MLP neurons of a small language model. Each row is named by its layer, matrix (down: output weights) and neuron, and shows model dimensions 437-500. Each number is 50 + 15 x the weight over its row's rms, rounded and kept within 0 to 99.
A block is one neuron, or neurons of one layer that tend to fire together. After each block is what it responds to, as a language model described it from the Wikipedia text at the highest values.

L4.down341:43 53 30 48 39 43 33 40 57 63 65 34 61 70 45 51 42 46 75 33 50 69 66 25 61 60 56 48 46 21 57 46 71 56 55 54 35 49 54 65 37 49 44 47 37 85 45 19 67 61 25 70 53 76 00 31 56 52 61 50 67 45 57 36
L4.down364:30 38 32 62 69 54 33 49 48 49 31 27 53 67 30 60 35 45 51 39 56 24 93 39 33 34 69 29 63 60 36 46 64 76 31 62 53 54 69 44 29 69 51 60 45 64 53 47 38 43 46 60 19 75 88 50 63 34 78 71 61 51 41 34
L4.down685:27 32 77 17 74 30 55 90 32 40 68 46 56 29 38 59 62 19 39 41 50 38 49 46 74 57 53 57 61 63 57 43 77 52 33 39 65 39 31 55 45 37 56 36 62 66 62 52 47 61 40 57 54 48 55 43 60 41 58 52 30 53 27 30
L4.down893:54 91 49 34 57 54 21 20 66 62 65 63 36 61 40 56 52 41 45 57 41 46 76 38 62 41 35 52 34 35 64 51 57 60 43 40 78 56 61 57 39 53 55 54 25 25 60 58 45 47 64 52 52 52 74 53 57 31 38 48 70 39 51 47
L4.down1109:45 34 64 74 22 24 63 63 47 24 56 58 57 41 39 37 39 47 40 82 22 70 57 46 53 26 63 76 56 46 86 52 60 13 44 66 79 61 59 59 48 34 42 58 68 38 41 55 67 44 66 58 41 51 50 16 47 13 42 59 48 60 75 56
L4.down1153:64 53 25 44 70 23 63 38 58 64 53 64 42 53 50 81 62 52 45 60 12 59 56 56 57 54 63 63 33 85 58 58 44 51 46 13 41 56 60 37 35 42 50 48 65 56 60 54 77 75 56 61 71 63 52 60 46 30 76 49 54 77 56 51
L4.down1837:49 32 46 47 63 47 75 58 47 34 60 27 45 64 41 61 48 36 57 20 32 28 53 17 32 37 59 55 50 41 66 49 51 51 31 41 67 62 51 46 26 70 40 40 50 62 65 57 61 71 40 29 47 47 55 72 44 43 65 58 38 28 38 24
L4.down1987:42 37 46 39 53 65 57 57 33 69 26 44 43 54 45 46 68 68 36 52 43 47 65 55 41 37 50 59 53 54 23 42 46 67 61 21 27 22 39 43 69 61 45 19 84 41 43 50 50 66 64 50 33 41 75 68 39 57 53 45 65 62 51 36
Upcoming year entries

L6.down1258:38 60 56 40 49 62 63 38 70 34 63 42 32 55 48 26 38 41 62 45 61 49 42 50 27 62 57 36 45 64 65 45 54 15 48 45 56 71 46 76 47 46 74 70 33 51 31 38 68 45 52 69 24 73 51 63 42 51 32 33 30 29 62 42
Final digits in list entries

L6.down1381:51 46 37 45 51 53 46 25 41 67 49 66 35 58 57 29 61 50 50 56 40 63 49 58 51 46 58 32 42 46 67 27 61 65 62 62 56 47 45 36 36 54 46 96 29 77 48 36 28 46 74 38 87 71 35 48 27 69 44 35 52 52 60 65
Second half of personal names

L4.down392:53 62 53 50 35 45 37 68 53 48 19 21 47 41 57 64 52 35 34 66 33 49 44 66 52 88 53 38 43 24 62 61 52 74 43 32 46 58 54 55 47 68 53 78 67 43 62 52 50 29 77 13 40 47 28 56 47 37 59 44 47 23 40 30
L4.down449:16 81 40 54 70 32 34 44 45 19 53 71 55 31 59 71 56 57 36 87 45 64 58 43 33 81 39 49 80 11 34 52 61 61 69 49 62 66 43 42 44 74 41 53 54 33 83 35 30 56 45 45 57 52 44 74 71 29 38 51 44 71 43 69
L4.down693:59 42 61 69 57 55 54 50 67 51 46 53 81 64 05 57 41 69 76 37 53 54 64 36 49 31 58 44 15 50 73 49 67 21 33 51 82 43 52 42 53 51 39 41 52 64 44 55 40 56 72 63 27 62 59 43 61 61 49 48 80 37 37 54
L4.down1018:56 26 52 34 34 72 62 42 55 60 72 77 32 58 29 88 52 69 52 60 43 61 58 33 26 58 34 53 56 51 76 64 51 44 44 09 41 41 43 32 46 60 38 45 45 66 34 60 58 38 59 41 48 84 47 71 57 66 18 37 30 50 67 47
L4.down1655:46 44 57 60 52 61 68 13 38 49 67 50 29 59 31 51 42 42 44 72 68 49 62 38 32 38 61 52 50 62 46 54 71 45 42 19 60 58 63 95 49 60 58 58 47 82 54 55 49 61 72 18 40 75 43 42 46 91 43 44 49 77 34 60
L4.down1662:29 00 42 48 45 29 58 32 30 25 44 49 61 78 52 49 69 16 46 48 56 53 34 41 41 42 47 63 58 57 58 44 51 62 20 57 40 60 70 64 36 54 24 36 37 47 43 55 41 19 29 34 73 68 56 31 30 52 56 37 37 55 44 49
L4.down1734:47 37 51 36 38 49 69 61 37 60 41 42 63 36 59 42 36 60 58 48 27 42 25 57 38 45 42 35 29 61 56 45 54 49 27 60 41 62 45 86 52 58 46 67 52 42 39 49 43 23 61 24 50 76 31 68 29 68 52 33 39 39 28 35
L4.down1845:54 46 68 68 62 57 18 59 58 62 61 49 50 37 33 37 52 18 34 52 60 57 52 46 41 33 33 47 33 45 39 36 66 39 44 52 67 73 71 51 40 51 83 61 35 65 49 34 52 59 64 59 40 76 68 40 40 40 66 39 40 37 44 52
End of surnames

L8.down85:49 42 47 20 53 74 51 54 49 53 60 55 47 42 47 19 42 56 48 66 56 48 43 51 14 45 49 72 21 56 37 54 44 27 73 44 33 53 41 62 47 45 30 45 77 61 44 36 46 73 87 23 52 69 47 79 57 65 44 42 33 27 45 43
L8.down534:56 32 47 68 68 46 48 45 45 68 50 25 29 57 66 50 43 51 52 27 65 61 30 58 57 34 47 55 63 51 38 54 68 26 47 64 49 45 42 37 72 41 16 35 55 64 52 36 37 62 71 38 48 61 54 69 56 76 36 37 43 14 66 48
L8.down584:45 62 54 20 52 50 30 61 41 41 39 38 60 73 33 28 46 57 50 21 63 28 59 41 32 43 59 71 35 36 64 51 50 18 39 45 25 44 41 59 65 69 26 11 67 43 54 69 97 61 54 50 54 44 21 45 73 43 53 36 51 55 67 49
L8.down586:54 36 47 45 72 47 24 57 34 46 50 40 42 61 51 65 29 37 35 53 44 71 45 59 08 52 43 28 13 47 45 39 59 48 44 70 34 61 39 56 27 65 49 43 55 55 50 34 31 66 51 41 44 87 46 55 61 70 19 44 35 14 48 48
L8.down754:36 61 69 51 53 54 57 57 56 40 55 30 53 28 59 48 54 43 42 40 38 38 33 53 62 69 59 29 46 51 28 50 21 57 68 60 74 33 48 42 42 58 50 27 62 25 30 34 36 76 36 29 46 59 33 53 38 40 31 69 56 39 42 42
L8.down975:21 52 37 72 72 25 81 36 33 52 91 43 53 56 67 29 49 68 45 56 30 67 69 57 57 48 58 64 57 50 75 35 35 39 69 64 51 53 47 54 36 55 67 97 66 64 46 69 30 83 44 27 56 40 49 47 33 76 40 40 56 55 76 37
L8.down1642:49 26 60 35 55 26 53 64 81 24 39 35 61 77 27 68 52 39 54 36 53 26 54 49 44 39 31 18 42 70 58 49 57 60 58 39 31 77 14 66 54 48 22 21 74 40 58 57 35 57 45 19 41 55 45 63 43 40 37 43 50 59 39 38
L8.down1778:27 73 39 54 48 50 49 35 66 50 45 35 45 64 27 47 54 55 50 25 60 40 50 53 59 73 27 48 38 37 65 37 70 41 78 47 66 34 51 66 39 55 36 44 60 42 23 28 55 99 13 35 80 32 68 22 44 46 51 51 41 30 60 41
Surname-ending word pieces